python train.py --num_hidden_layers=16 --hidden_size=320 --num_attention_heads=8 --num_key_value_heads=8 --head_dim=64 --intermediate_size=1280 --vocab_size=12094 --hidden_act="gelu" --norm="layernorm" --norm_place="pre" --norm_eps=1e-06 --positions="alibi" --qk_norm=false --attn_scale=0.125 --bias="all" --tie_word_embeddings=true --parallel_block=false --init="trunc" --init_std_qkv=0.0246 --init_std_o=0.00435 --init_std_up=0.0246 --init_std_down=0.00435 --optimizer="ademamix" --learning_rate=0.000404 --lr_mult_o=0.834 --lr_mult_up=1.32 --beta1=0.9 --lr_head=0.0102 --max_grad_norm=2.0 --warmup_steps=312 --schedule="wsd" --decay_fraction=0.798 --decay_shape="sqrt" --final_lr_fraction=0.0 --batch_tokens=65536 --max_seq_len=1024 --doc_mask=true --z_loss=1e-05 --train_tokens=540000000 --max_steps=8240 --dataset="wikipedia_en"
MLP neurons of a small language model. Each row is named by its layer, matrix (up: input weights; down: output weights) and neuron, and shows model dimensions 0-127. Each number is 50 + 15 x the weight over its row's rms, rounded and kept within 0 to 99.
After each neuron's rows, "fires on" lists the tokens most often at its 100 highest values on Wikipedia text that the model never trained on. A number after a token or word is its count.

L11.up631:21 53 31 69 73 40 41 38 53 58 61 60 63 37 29 41 45 49 31 32 54 52 52 30 20 33 44 93 36 51 41 51 29 57 60 41 47 73 48 55 42 68 61 43 25 64 54 38 42 39 50 65 59 31 74 47 30 58 34 51 47 48 30 38 44 28 56 50 36 45 75 43 74 43 26 45 61 35 61 57 20 62 31 47 56 59 54 70 23 52 55 32 57 60 65 29 29 38 72 41 75 58 59 03 61 50 50 69 24 58 59 36 35 68 55 55 48 45 79 51 45 57 64 44 48 55 62 69
L11.down631:56 71 66 57 66 44 61 29 44 51 55 46 39 47 35 60 66 44 34 47 67 68 72 69 40 54 67 45 31 43 39 40 75 51 67 32 27 29 59 50 48 46 37 49 42 50 25 42 73 45 48 67 69 27 62 27 52 51 48 41 61 55 53 34 66 56 39 68 38 61 49 63 29 82 61 46 47 48 49 45 41 54 66 60 60 24 36 98 60 41 55 00 77 55 84 39 66 66 60 50 62 48 29 39 99 52 53 80 41 37 50 37 55 30 44 59 50 72 72 39 44 55 45 54 44 42 59 76
fires on: "K" 29, "G" 13, "M" 11, "C" 9, " K" 7, " V" 5

L8.up807:47 61 41 20 54 80 39 67 35 55 50 75 68 51 56 39 81 59 25 83 49 30 48 70 48 40 69 59 52 58 47 42 37 40 42 62 74 59 48 82 61 62 32 76 58 54 75 53 85 52 30 39 55 35 61 49 62 52 39 41 43 78 32 49 31 51 41 32 56 80 45 65 50 54 43 29 44 39 42 32 43 54 72 54 54 28 51 63 35 53 32 43 64 61 55 71 17 36 23 32 66 50 79 28 51 47 45 62 38 48 43 34 75 22 52 50 48 24 61 31 32 64 63 68 55 45 75 26
L8.down807:44 42 51 65 31 79 54 56 26 44 65 60 50 37 64 34 53 50 59 47 46 61 46 40 68 44 20 21 85 29 29 31 49 57 33 41 53 71 57 24 75 61 74 46 46 52 47 54 40 43 57 49 55 25 37 40 42 59 44 49 75 58 62 53 51 43 33 32 40 46 54 68 33 62 60 53 45 47 70 46 23 44 51 42 54 53 59 16 60 37 70 63 28 56 60 53 30 43 33 17 23 21 39 51 73 68 47 28 52 33 54 36 45 89 65 52 58 75 71 52 67 49 43 70 53 59 34 54
fires on: " of" 62, " \"" 13, " |\n" 7

L2.up1269:47 37 62 60 38 70 74 42 60 58 52 59 37 42 61 34 36 53 67 52 47 63 45 66 53 29 39 54 59 62 47 53 43 55 68 36 31 48 54 35 47 57 43 65 81 54 33 39 58 37 57 39 63 58 33 42 38 42 55 52 18 65 52 63 71 49 43 55 48 60 55 65 43 57 58 77 39 26 34 61 66 40 53 43 64 35 51 54 65 28 41 74 21 36 48 32 20 66 75 49 62 30 42 53 41 56 70 31 22 54 38 42 70 19 59 57 46 55 39 54 84 75 27 55 69 84 54 46
L2.down1269:24 58 70 78 51 72 74 67 35 41 52 44 60 20 66 45 30 43 37 35 60 75 33 48 58 64 49 33 52 52 57 54 66 67 61 71 64 55 58 40 54 78 64 44 42 55 47 43 48 35 54 30 51 82 40 68 91 45 61 50 52 42 68 94 48 43 68 46 56 57 27 60 62 29 51 59 39 49 31 68 23 48 18 54 70 55 55 24 54 67 33 64 47 38 54 51 44 57 81 56 61 56 19 49 43 88 58 63 49 53 55 47 63 35 55 68 31 46 36 62 33 75 66 37 15 54 52 32
fires on: " |" 77, "\"" 6, "," 5, ";" 5, " (" 5

L13.up870:28 40 64 74 39 56 56 77 48 51 55 46 54 24 74 43 25 51 50 36 68 45 69 17 29 39 48 81 45 68 38 55 52 40 15 55 36 78 60 38 69 42 52 67 38 49 63 55 60 47 58 48 55 75 80 51 27 65 23 50 57 61 39 32 59 35 42 48 55 57 60 37 55 46 57 63 63 46 48 55 31 48 52 56 21 61 61 52 46 78 52 51 56 28 67 54 26 36 60 61 47 67 52 44 23 55 68 51 38 26 63 52 51 32 51 82 78 33 60 52 65 49 34 49 73 43 63 42
L13.down870:41 45 13 60 70 51 60 44 61 44 58 53 26 57 39 41 63 41 45 40 32 60 38 88 56 68 48 32 47 51 59 55 70 52 39 42 68 51 60 36 63 53 38 56 41 49 37 76 32 60 22 29 87 45 46 60 44 60 67 42 51 48 65 53 61 70 33 77 50 38 18 51 54 35 79 05 72 39 47 22 45 23 49 49 46 58 35 38 48 39 64 44 55 53 32 60 53 22 51 53 26 50 63 58 42 25 44 41 47 77 40 80 55 60 39 54 34 84 50 53 54 62 41 37 56 44 47 50
fires on: "," 20, " as" 17, " and" 9, " Japanese" 8, " the" 6

L6.up4:65 22 66 55 24 42 52 73 80 31 49 50 34 70 69 75 52 48 62 66 78 65 61 49 42 47 67 35 42 38 49 31 60 26 47 35 21 69 60 64 54 46 48 59 36 47 20 40 71 43 48 61 63 46 49 38 27 46 29 36 16 82 36 37 60 56 65 66 53 56 67 54 28 71 54 62 21 41 50 61 44 60 11 33 54 59 79 74 51 34 38 61 64 47 46 27 42 58 60 61 48 33 65 55 58 78 65 41 25 45 21 51 60 41 77 62 17 56 54 56 52 66 42 70 70 50 39 53
L6.down4:45 43 52 34 52 66 72 61 62 23 57 65 69 47 62 24 48 42 55 65 43 46 53 57 71 15 53 74 37 53 69 40 58 61 66 28 59 62 59 52 08 62 68 49 53 55 61 51 49 64 51 48 38 67 61 36 37 59 27 61 61 39 31 45 52 31 51 49 54 40 50 52 86 76 48 61 98 43 24 40 84 33 57 39 40 57 41 56 54 73 61 65 64 32 73 59 53 31 49 63 48 41 49 44 40 72 42 48 41 49 72 39 64 60 31 51 55 21 58 48 60 74 24 74 11 47 28 38
fires on: " w" 30, " W" 14, "0" 13, "ow" 7

L6.up504:51 57 65 59 23 62 22 37 63 48 66 66 36 51 50 66 52 47 55 38 56 55 84 42 44 80 39 66 53 38 43 51 42 27 51 55 75 56 43 57 42 45 62 76 43 69 51 57 58 70 39 64 52 85 54 70 57 43 27 68 77 78 60 54 41 39 51 29 54 54 31 30 22 59 41 45 43 50 51 58 32 17 61 52 52 58 50 46 23 55 52 75 41 23 55 38 18 47 54 57 59 44 81 52 35 62 67 77 05 57 65 45 60 22 28 62 67 43 62 46 54 72 67 64 89 72 62 38
L6.down504:29 25 33 56 57 39 42 43 42 24 44 75 65 70 42 48 53 40 71 35 37 70 34 54 87 40 64 46 29 50 56 65 42 63 45 63 54 64 47 34 26 56 54 30 46 59 54 42 57 26 58 41 36 31 65 29 68 61 81 89 47 35 36 57 60 40 50 84 52 48 54 20 54 21 79 61 77 50 33 49 66 49 35 49 89 39 58 35 63 67 60 67 47 32 41 42 56 68 49 72 49 48 59 56 37 67 43 17 46 30 52 58 37 54 60 51 60 71 47 65 48 41 34 66 44 61 48 46
fires on: " was" 32, " of" 10, ":" 8, " being" 5, " for" 4

L10.up1272:22 44 49 35 46 55 56 67 45 64 49 43 61 64 47 77 84 41 23 74 27 33 62 11 62 64 69 40 61 49 09 63 70 48 77 66 59 49 34 50 44 60 89 60 59 41 64 43 53 59 33 48 46 41 36 46 61 51 46 28 57 57 17 41 27 29 15 61 51 39 45 48 61 51 55 65 45 60 50 58 38 68 63 66 52 78 24 59 24 42 44 20 59 34 45 51 58 42 53 51 59 71 52 52 49 83 41 28 35 72 33 34 28 57 46 39 48 37 75 38 48 63 29 44 62 47 39 41
L10.down1272:25 56 54 46 44 39 17 35 54 27 48 54 56 46 47 45 32 34 43 54 53 42 68 66 41 69 64 91 49 57 43 56 34 77 54 46 48 48 42 58 34 28 31 39 58 31 36 47 40 50 39 46 58 56 77 37 44 30 54 39 43 73 62 42 41 48 61 55 57 50 67 18 46 62 92 43 25 43 81 39 46 48 56 38 70 64 44 79 62 39 37 48 26 69 80 63 60 61 68 50 43 34 46 57 64 20 69 41 37 59 28 59 64 39 55 68 74 28 35 69 51 37 53 26 51 47 64 75
fires on: " G" 33, " C" 13, " M" 10, " F" 9, " Sh" 7, " Suz" 6

L6.up60:78 52 47 73 51 49 58 73 51 66 46 55 42 75 63 77 49 32 63 72 49 62 75 32 43 53 22 39 46 53 40 56 51 34 69 63 36 47 49 69 26 51 36 58 57 56 26 60 71 45 48 47 46 63 22 39 34 42 00 29 50 49 29 57 40 51 53 52 44 38 60 42 47 49 57 60 49 30 47 53 41 46 56 38 29 64 61 49 15 56 27 52 53 55 44 34 51 68 43 49 50 53 54 53 58 41 50 46 24 64 48 54 53 49 40 30 42 66 64 44 60 43 69 48 54 69 81 43
L6.down60:50 74 52 78 80 33 44 76 53 55 73 63 41 76 48 56 38 68 39 58 57 52 54 60 35 32 37 57 58 59 45 29 64 30 43 62 47 30 74 63 51 42 29 49 71 24 52 43 69 47 50 42 79 30 33 48 37 42 39 62 64 48 42 29 71 55 57 48 60 55 83 39 50 29 57 46 52 52 30 58 61 51 81 43 31 30 30 42 37 77 58 52 70 37 52 35 53 42 73 62 64 56 73 71 56 33 62 33 33 36 36 40 52 68 20 40 66 57 46 45 88 52 70 68 33 24 74 46
fires on: " v" 24, " w" 21, " W" 5, "iv" 4, " pe" 4

L11.up608:51 57 62 47 56 75 54 52 17 53 62 28 47 78 60 55 51 79 29 66 08 47 62 52 59 38 74 74 77 50 29 62 51 52 38 74 31 61 24 25 58 60 34 56 80 56 27 62 52 44 50 62 55 38 45 78 54 61 43 54 55 50 41 48 47 34 32 47 55 62 81 57 45 44 35 53 28 44 48 55 27 62 34 69 39 41 28 43 37 54 62 36 74 52 39 56 40 52 67 76 68 39 39 15 52 53 31 34 54 58 12 36 35 35 46 48 52 30 67 76 45 53 67 49 69 32 73 53
L11.down608:52 43 46 48 56 56 57 36 56 45 60 60 39 44 44 67 39 33 74 41 60 80 30 76 61 34 54 36 60 40 50 51 27 46 43 54 74 37 49 71 35 42 42 26 50 47 55 44 40 58 47 55 52 74 89 44 32 50 25 61 92 28 54 48 25 22 42 54 54 45 64 50 58 72 50 38 72 63 31 66 46 35 56 38 80 63 55 82 43 58 42 43 34 43 34 60 49 30 67 55 58 10 33 73 93 61 62 35 46 33 34 53 53 66 59 26 45 31 43 62 51 80 29 46 59 66 58 52
fires on: " D" 63, " V" 8, " F" 7

L8.up1197:55 47 55 58 47 59 54 51 17 41 22 42 78 49 51 77 61 31 48 63 44 43 65 22 78 67 68 61 68 60 41 58 56 69 28 34 31 50 21 31 54 72 64 41 51 38 72 58 49 42 24 52 56 73 47 36 79 72 27 26 65 80 50 62 62 55 40 36 40 56 79 40 31 44 39 40 59 73 45 47 32 55 49 71 35 44 46 56 52 62 52 39 44 70 44 44 32 51 66 64 57 43 53 34 56 40 49 39 22 46 59 41 24 66 69 53 69 61 43 51 54 71 43 65 57 31 58 62
L8.down1197:51 43 62 51 49 47 47 63 45 53 72 32 56 52 39 55 61 45 40 62 59 47 41 50 43 50 52 48 59 33 59 64 36 55 28 63 43 44 46 51 57 47 73 54 48 55 61 73 38 57 53 53 30 54 58 57 40 84 59 40 61 63 45 44 58 60 39 33 42 57 77 61 34 58 51 45 48 45 49 38 30 57 49 67 21 29 56 00 45 51 49 65 42 61 50 31 51 58 38 67 59 65 35 47 99 45 56 50 51 35 42 28 42 45 46 54 61 60 34 48 60 83 70 91 43 49 48 63
fires on: ".\n\n" 39, "." 19, "\n\n" 6, "\n" 5, " |" 4

L8.up148:39 57 71 40 63 61 59 56 17 56 54 61 58 46 50 56 67 65 57 67 55 50 62 25 63 65 46 49 52 58 55 63 57 55 52 42 50 66 21 60 62 31 63 75 61 36 62 37 66 65 30 53 33 45 42 68 73 53 33 52 61 76 60 49 40 65 47 38 34 81 69 33 33 44 51 20 66 23 20 37 30 49 26 45 48 47 60 42 61 39 45 65 28 55 57 46 22 49 39 62 65 35 75 26 49 57 45 47 26 61 40 41 44 65 40 56 46 55 64 43 54 57 73 56 70 64 51 37
L8.down148:45 54 52 37 51 72 46 53 58 51 59 36 55 45 35 42 72 60 59 60 65 40 61 43 70 64 59 36 62 46 32 48 48 45 31 53 57 72 37 40 53 56 57 67 56 52 53 58 52 47 29 59 20 65 43 65 91 71 46 38 47 55 47 61 38 78 56 63 44 69 61 66 07 81 40 38 62 59 46 39 52 48 38 45 16 37 75 00 67 48 35 65 57 60 58 43 41 46 40 71 30 33 46 48 99 44 55 50 32 38 51 38 30 68 38 25 51 66 39 43 57 40 46 83 54 42 46 42
fires on: ".\n\n" 56, "." 12, "\n" 6, "\n\n" 5

L8.up560:63 57 55 62 45 51 43 54 50 33 41 57 58 21 36 64 32 52 62 45 45 38 82 45 42 72 66 30 81 28 78 61 37 51 35 46 69 60 13 45 44 43 52 74 32 13 38 31 56 52 54 37 54 41 57 59 65 66 41 69 59 71 28 54 35 37 48 42 63 66 70 29 36 16 60 38 53 50 77 31 51 57 34 64 48 76 83 62 38 58 24 43 50 38 59 65 26 55 38 41 66 28 96 60 49 50 48 52 48 47 68 25 40 47 15 56 51 21 66 49 53 50 53 62 52 59 50 48
L8.down560:58 47 47 64 67 48 53 44 64 50 29 75 59 38 58 48 54 38 38 56 51 79 40 69 36 50 50 80 42 30 55 57 34 53 34 46 32 37 69 70 55 53 40 41 53 65 48 83 46 45 42 50 43 53 42 43 43 40 41 79 57 49 64 69 43 29 62 67 39 43 29 56 35 44 32 47 65 36 32 54 20 41 36 38 36 37 33 00 76 57 60 66 63 53 65 47 59 42 46 26 58 63 60 41 55 60 60 61 54 41 30 28 49 54 54 61 57 61 37 29 56 54 47 42 37 81 31 40
fires on: ":" 25, " for" 17, " one" 7, " per" 5, "or" 4

L10.up982:59 50 48 41 54 64 50 47 62 70 43 64 60 51 63 79 52 60 45 72 32 39 67 42 49 54 66 79 55 04 58 37 66 72 61 65 46 60 54 78 64 45 38 49 51 11 38 44 51 20 50 46 68 35 55 40 47 56 19 36 49 70 43 66 68 42 48 54 45 58 51 65 33 65 49 56 47 20 18 63 24 55 13 30 31 48 51 70 36 63 33 23 56 38 50 53 47 52 68 64 91 45 48 28 38 39 40 50 26 70 31 43 13 54 54 48 55 77 52 50 44 64 59 54 30 37 35 46
L10.down982:35 61 62 71 50 58 22 35 30 62 54 73 35 30 22 70 42 24 71 22 37 44 72 65 63 24 49 52 80 56 61 43 51 46 30 19 30 49 37 56 52 49 71 44 56 45 51 62 40 46 59 76 65 63 41 66 40 62 48 47 58 38 59 36 53 54 45 62 54 67 52 60 40 48 55 31 55 48 65 65 67 38 36 47 48 88 51 78 46 47 45 74 50 58 20 54 34 49 66 50 45 58 34 77 76 49 41 56 62 33 48 57 64 38 72 65 28 51 66 62 55 61 45 48 57 16 57 61
fires on: " D" 20, " F" 16, " K" 13, " N" 12, " S" 8

L2.up441:37 47 68 52 36 63 43 56 79 30 39 62 39 62 55 23 88 47 42 64 46 66 57 37 48 68 26 44 28 58 33 72 60 45 65 66 55 42 48 46 17 42 30 66 70 41 58 20 43 52 54 34 48 47 09 61 34 44 56 40 29 43 54 65 48 49 38 58 37 44 25 66 51 68 53 71 34 39 56 37 48 44 63 63 39 51 65 69 16 44 75 54 12 60 56 59 56 85 34 63 25 75 41 23 52 76 46 66 08 66 61 56 39 43 32 52 29 50 84 49 40 54 65 43 39 39 55 51
L2.down441:39 48 37 44 46 31 64 48 73 91 38 50 27 48 52 52 73 53 54 24 66 49 65 48 41 53 56 39 45 57 54 56 36 29 30 56 63 24 58 63 40 47 49 28 63 61 56 23 43 37 89 41 57 78 43 57 51 35 47 61 34 57 89 57 65 40 46 56 50 50 49 48 64 48 52 55 33 26 45 44 66 22 58 35 30 44 59 46 38 67 53 47 28 63 54 51 80 32 35 57 41 37 32 82 58 53 45 38 61 32 24 52 43 50 41 56 39 66 58 57 76 28 28 87 37 41 70 86
fires on: " re" 42, " to" 16

L2.up1020:38 66 60 39 68 71 33 30 41 50 41 61 29 38 37 58 75 46 40 53 59 75 62 22 57 66 46 49 38 51 29 72 82 52 42 51 34 56 50 68 19 48 15 46 64 47 46 23 86 46 55 54 66 80 23 45 32 72 71 38 28 49 39 78 82 47 84 50 29 36 50 53 37 59 59 40 38 66 26 37 57 46 24 43 12 65 41 78 48 68 42 65 43 58 54 60 38 54 35 66 49 57 40 43 49 48 68 57 55 34 47 81 34 64 41 31 67 65 48 30 55 46 55 31 34 39 38 50
L2.down1020:84 31 50 66 45 36 35 59 59 70 59 50 50 63 52 45 58 30 20 36 50 54 21 53 40 56 64 34 34 70 40 60 30 47 36 31 62 47 28 60 45 40 70 45 17 43 81 53 59 79 63 77 50 63 61 56 27 56 71 41 60 34 41 60 52 43 51 52 29 33 67 77 51 54 24 43 52 51 84 52 52 56 20 46 48 26 56 56 56 27 14 32 46 32 67 79 60 40 30 75 63 38 53 41 65 69 68 79 30 83 53 67 19 62 53 60 59 44 42 34 70 59 44 82 34 47 43 72
fires on: " re" 21, " Re" 14, "re" 12, " needed" 6

L6.up1212:57 46 62 48 28 58 42 34 48 54 24 59 55 55 44 19 71 44 38 79 58 51 68 41 33 53 50 50 33 39 66 51 54 35 64 43 41 57 45 49 63 40 44 47 83 57 28 40 79 66 36 32 66 34 57 48 51 54 46 47 81 54 31 41 48 54 19 45 36 55 75 43 54 75 37 29 66 34 53 08 55 57 46 51 56 55 49 52 40 61 59 26 46 50 63 64 56 57 17 37 67 37 64 18 61 51 43 30 40 64 45 29 29 29 50 59 37 75 65 45 55 70 78 67 55 44 53 38
L6.down1212:68 42 28 60 43 44 52 58 54 65 69 76 32 64 53 52 67 65 68 36 44 68 55 55 15 45 44 29 59 58 36 41 19 53 49 08 19 56 48 44 54 61 42 62 82 62 30 48 61 56 43 42 78 36 36 43 54 39 74 65 74 38 62 42 15 53 31 24 64 59 90 28 45 50 70 40 61 55 96 51 50 49 51 48 41 59 56 31 58 65 36 51 54 30 66 39 33 61 55 58 47 39 64 18 65 56 76 54 59 55 44 54 81 51 61 19 67 61 58 71 40 45 56 87 40 47 48 52
fires on: " that" 38, "," 28, " \"" 9, "G" 8, "K" 5

L10.up777:25 25 49 45 37 42 65 35 43 38 44 43 58 60 29 88 48 51 74 66 33 24 64 26 58 64 50 52 41 48 44 81 43 53 36 21 32 55 33 37 58 26 44 47 51 64 41 33 65 41 39 52 58 43 40 49 43 76 63 41 51 52 39 28 53 38 29 59 49 53 33 46 46 33 47 49 28 49 57 62 46 58 49 51 61 51 70 61 65 32 78 57 59 61 61 38 31 39 32 68 60 06 41 42 54 30 64 60 51 71 59 35 41 63 47 82 45 48 38 46 36 50 76 45 52 40 45 51
L10.down777:66 55 30 65 45 30 76 63 42 49 26 64 72 53 38 45 30 62 36 48 37 58 53 58 68 55 61 44 65 75 38 36 38 42 59 55 87 44 53 47 78 53 70 47 46 48 54 61 50 57 51 55 39 39 48 49 24 64 21 56 65 50 43 45 53 45 60 60 58 65 39 33 52 54 25 33 40 57 53 66 49 30 39 40 61 62 11 78 34 51 31 44 50 71 61 49 73 55 10 37 22 52 21 42 48 54 44 44 41 41 54 86 76 47 62 67 72 32 60 52 14 40 33 65 66 66 53 64
fires on: " a" 21, "A" 18, " A" 7, " Sc" 6, "E" 4

L10.up533:35 45 45 48 63 46 51 63 28 49 39 71 36 66 58 59 42 72 39 46 45 37 48 27 72 43 65 54 43 40 65 73 52 63 51 13 11 63 30 66 40 48 35 66 44 46 58 58 54 63 65 19 68 22 50 62 35 61 36 44 36 69 62 53 63 37 26 65 55 37 75 30 57 62 56 65 63 45 57 82 40 25 70 58 39 74 60 41 54 48 63 70 70 41 84 65 27 37 43 47 77 29 72 39 56 29 68 64 42 38 56 27 37 51 48 76 61 23 66 67 48 60 52 55 57 42 63 57
L10.down533:55 45 40 38 65 47 37 61 45 32 52 61 53 58 53 61 52 49 39 54 51 51 66 56 51 76 65 39 33 45 45 72 54 53 18 36 59 44 71 60 41 37 39 38 46 36 78 53 42 36 61 30 70 37 22 56 52 35 58 58 61 73 71 60 62 40 57 58 46 51 26 47 55 52 54 42 68 55 65 69 79 62 57 69 47 34 54 10 70 60 56 37 36 38 55 44 52 59 50 42 39 46 47 45 44 32 33 74 46 69 39 55 66 31 57 32 77 59 68 49 33 62 57 66 28 65 68 65
fires on: " a" 55, " the" 16

L11.up810:51 44 56 67 57 78 39 52 42 26 42 67 35 64 37 44 68 36 51 59 64 63 55 43 34 58 43 28 22 42 38 45 26 59 51 49 58 53 22 55 46 42 36 55 52 39 42 13 67 29 44 45 41 46 58 69 45 44 45 45 53 52 70 56 70 52 47 65 46 64 24 70 51 64 85 38 45 26 81 57 51 44 55 51 40 28 57 53 39 41 31 49 17 38 66 47 41 73 35 65 55 62 67 34 53 73 57 56 54 48 51 65 35 74 49 56 52 64 62 17 54 52 43 46 32 72 51 41
L11.down810:42 20 52 46 71 64 55 64 58 58 36 49 33 61 30 46 57 54 41 44 47 47 36 54 44 27 25 52 56 28 52 16 51 74 54 55 66 48 44 59 27 47 62 57 48 41 32 72 47 42 79 40 42 55 29 42 49 46 47 51 58 66 53 60 72 62 47 50 23 48 49 43 15 84 54 53 25 62 51 59 54 53 72 77 53 52 38 99 61 42 41 25 62 46 41 54 62 40 34 26 61 48 43 61 66 74 21 55 65 64 32 19 52 45 44 53 50 29 32 59 62 55 18 53 95 62 74 95
fires on: " re" 34, "O" 6, " e" 6, "n" 5, "(" 4, " dis" 4

L10.up823:52 32 39 49 45 44 49 51 45 61 60 49 67 73 70 28 43 48 42 52 41 40 76 17 42 59 41 84 56 54 47 69 40 79 68 57 42 45 47 36 67 46 43 73 52 42 29 22 61 45 65 46 70 81 41 63 57 52 40 34 47 44 26 46 48 19 33 57 52 51 67 37 66 46 47 45 44 15 77 68 32 32 31 55 52 62 31 62 30 28 38 34 58 63 54 46 25 49 58 50 67 30 53 42 60 45 69 81 32 48 22 26 17 56 53 56 55 40 63 47 36 47 64 56 31 47 69 38
L10.down823:66 44 69 75 80 12 27 49 37 64 58 63 58 42 51 41 36 25 39 43 36 44 56 39 54 47 52 09 61 60 56 52 24 33 48 44 48 36 68 13 40 18 18 45 40 26 25 28 54 69 70 67 73 44 49 54 42 41 51 50 54 27 46 35 24 43 72 49 31 36 58 32 39 31 58 48 29 47 64 62 57 37 44 44 78 93 42 89 40 59 32 13 19 33 63 71 31 51 54 47 48 35 41 61 99 53 57 67 64 57 27 52 46 28 47 67 55 65 30 34 30 61 62 41 42 80 52 57
fires on: "S" 15, "K" 11, " G" 9, "T" 8, "M" 7, "G" 7

L6.up1094:77 51 63 63 59 65 78 55 52 63 55 71 65 57 70 29 25 53 71 67 34 33 49 32 55 53 53 51 48 58 42 83 51 71 27 48 43 36 58 58 73 47 22 56 44 43 40 58 60 43 42 35 66 15 56 59 17 65 51 54 40 47 27 48 54 85 54 48 23 59 67 55 71 60 53 75 43 51 44 40 48 64 45 45 55 53 40 44 35 38 44 54 66 42 46 59 28 36 34 29 67 37 58 40 52 65 57 41 43 65 56 33 57 50 40 59 43 47 30 53 73 63 61 56 63 73 45 44
L6.down1094:52 41 25 51 50 45 60 62 71 30 70 72 73 28 58 39 40 35 58 36 50 57 39 31 58 59 63 44 48 41 58 29 57 81 49 61 56 68 30 49 47 41 66 52 49 59 47 36 52 36 49 57 75 45 43 52 33 26 42 73 60 44 35 29 69 52 61 40 75 49 59 49 29 49 31 35 49 55 72 61 57 67 45 50 50 42 58 54 71 60 47 42 35 45 65 22 50 66 66 59 46 58 36 52 46 49 14 69 38 45 30 56 74 34 43 56 66 48 38 57 32 47 43 23 31 62 54 78
fires on: " |" 20, "," 14, ")" 13, " name" 8, ";" 7, "M" 5

L8.up62:41 57 49 59 36 81 39 82 60 59 54 54 46 60 61 50 11 53 46 74 69 73 72 69 22 39 48 64 61 54 36 86 62 74 63 33 37 49 36 44 39 35 47 50 49 47 18 12 73 49 55 41 76 34 53 47 44 62 28 38 43 59 24 37 48 37 45 53 49 19 49 67 67 42 63 48 86 36 77 58 59 76 36 70 41 53 29 62 41 31 17 51 43 12 40 46 48 44 68 28 65 47 62 61 55 51 69 74 36 50 45 61 44 69 39 62 58 61 47 48 56 47 81 31 30 49 55 51
L8.down62:55 56 44 57 64 47 56 48 38 58 55 28 52 53 51 74 22 43 28 36 72 41 77 29 46 64 55 70 70 49 35 32 50 74 51 53 17 34 74 34 39 48 36 43 52 29 33 26 43 64 47 72 63 42 53 45 79 30 63 16 27 32 47 43 54 45 38 56 45 40 45 45 51 43 54 53 59 58 53 68 13 69 44 77 42 71 46 91 52 68 50 58 45 57 44 32 58 58 46 59 62 54 51 67 77 20 57 66 41 45 57 64 69 67 60 41 47 67 31 47 30 31 47 43 19 47 45 55
fires on: "R" 18, " such" 14, "E" 6, "T" 4, "B" 4, "M" 4

L11.up725:19 61 57 62 86 56 61 68 44 56 42 52 52 48 45 60 63 49 27 56 50 57 61 12 54 66 37 70 36 42 64 53 63 63 50 30 49 47 30 58 81 31 53 54 81 62 20 40 29 49 70 55 80 42 57 58 19 71 54 62 42 81 56 74 41 51 10 50 50 28 90 56 52 50 43 42 51 78 58 60 55 50 51 56 54 67 37 50 34 00 41 67 53 54 57 58 32 42 28 55 57 27 65 31 50 66 47 55 57 41 62 68 50 32 46 56 51 46 54 44 52 45 75 73 63 44 46 60
L11.down725:44 57 43 43 50 54 48 60 54 30 63 72 59 65 71 38 71 45 44 41 36 61 63 54 34 43 46 42 60 65 45 47 46 48 25 30 56 87 70 68 62 43 67 43 41 68 59 52 62 62 36 45 63 50 49 52 47 42 47 51 58 13 48 45 61 37 40 61 47 42 43 52 49 55 81 54 36 30 69 50 57 50 34 38 62 42 55 67 54 68 69 53 44 57 44 72 74 46 22 56 23 47 34 68 00 53 66 50 25 46 08 51 52 24 39 44 66 52 40 20 59 47 40 79 45 39 53 70
fires on: "," 32, " a" 13, " the" 12

L6.up287:47 58 67 73 39 56 53 45 51 68 55 59 59 37 46 28 55 56 42 66 71 81 47 43 73 66 68 45 73 37 12 66 50 67 62 40 49 39 43 49 53 69 50 86 38 56 83 52 64 43 38 47 41 40 38 66 64 62 37 64 63 75 59 60 43 51 48 67 39 51 82 46 51 60 73 43 60 32 14 35 44 21 51 50 48 40 81 61 68 55 12 48 46 37 46 54 28 46 55 58 49 48 57 39 35 56 68 47 50 59 72 53 19 57 60 48 63 87 43 54 45 62 41 61 49 38 62 59
L6.down287:51 72 63 50 38 53 58 47 52 58 50 47 58 40 48 40 51 52 54 78 66 58 62 46 45 72 49 48 75 38 48 54 39 65 46 42 45 49 43 42 64 65 69 70 58 53 76 34 52 43 42 45 18 40 53 75 57 71 29 60 55 67 60 59 28 58 42 56 54 67 75 41 28 60 65 39 50 27 39 55 29 42 40 65 26 54 75 04 56 36 40 48 18 27 54 48 22 50 45 72 53 35 72 44 86 51 48 48 23 55 60 42 14 71 37 55 67 69 55 57 48 54 52 44 50 53 70 41
fires on: "." 37, ".\n\n" 37

L10.up208:50 58 63 73 61 44 67 34 62 62 54 78 23 77 48 67 35 38 56 63 58 41 48 49 59 64 52 52 62 51 51 60 39 69 35 45 55 38 55 43 59 55 45 35 65 45 53 36 66 21 75 24 56 22 56 45 41 91 38 39 66 67 71 68 68 58 75 48 44 55 37 39 50 45 62 09 61 41 37 50 23 19 54 59 60 64 51 32 55 74 47 35 45 24 66 52 33 48 29 36 44 39 67 54 24 41 60 69 34 54 81 58 21 41 59 64 33 69 67 47 44 73 66 36 76 57 58 38
L10.down208:55 46 27 65 62 35 50 80 62 27 42 42 40 48 55 56 58 48 15 45 33 40 48 63 38 44 58 63 67 23 33 39 39 50 60 55 43 62 56 49 68 38 57 59 57 20 48 44 49 54 51 33 71 37 20 49 45 46 37 45 34 68 45 45 59 69 39 75 42 51 39 45 55 44 62 36 69 51 70 34 40 52 44 36 57 39 46 00 65 38 67 20 51 51 37 41 71 38 66 38 54 68 55 63 54 45 57 63 26 46 27 34 64 34 42 29 48 86 67 66 54 17 55 48 35 33 52 38
fires on: " the" 36, " of" 22, ":" 5, " /" 5, " The" 5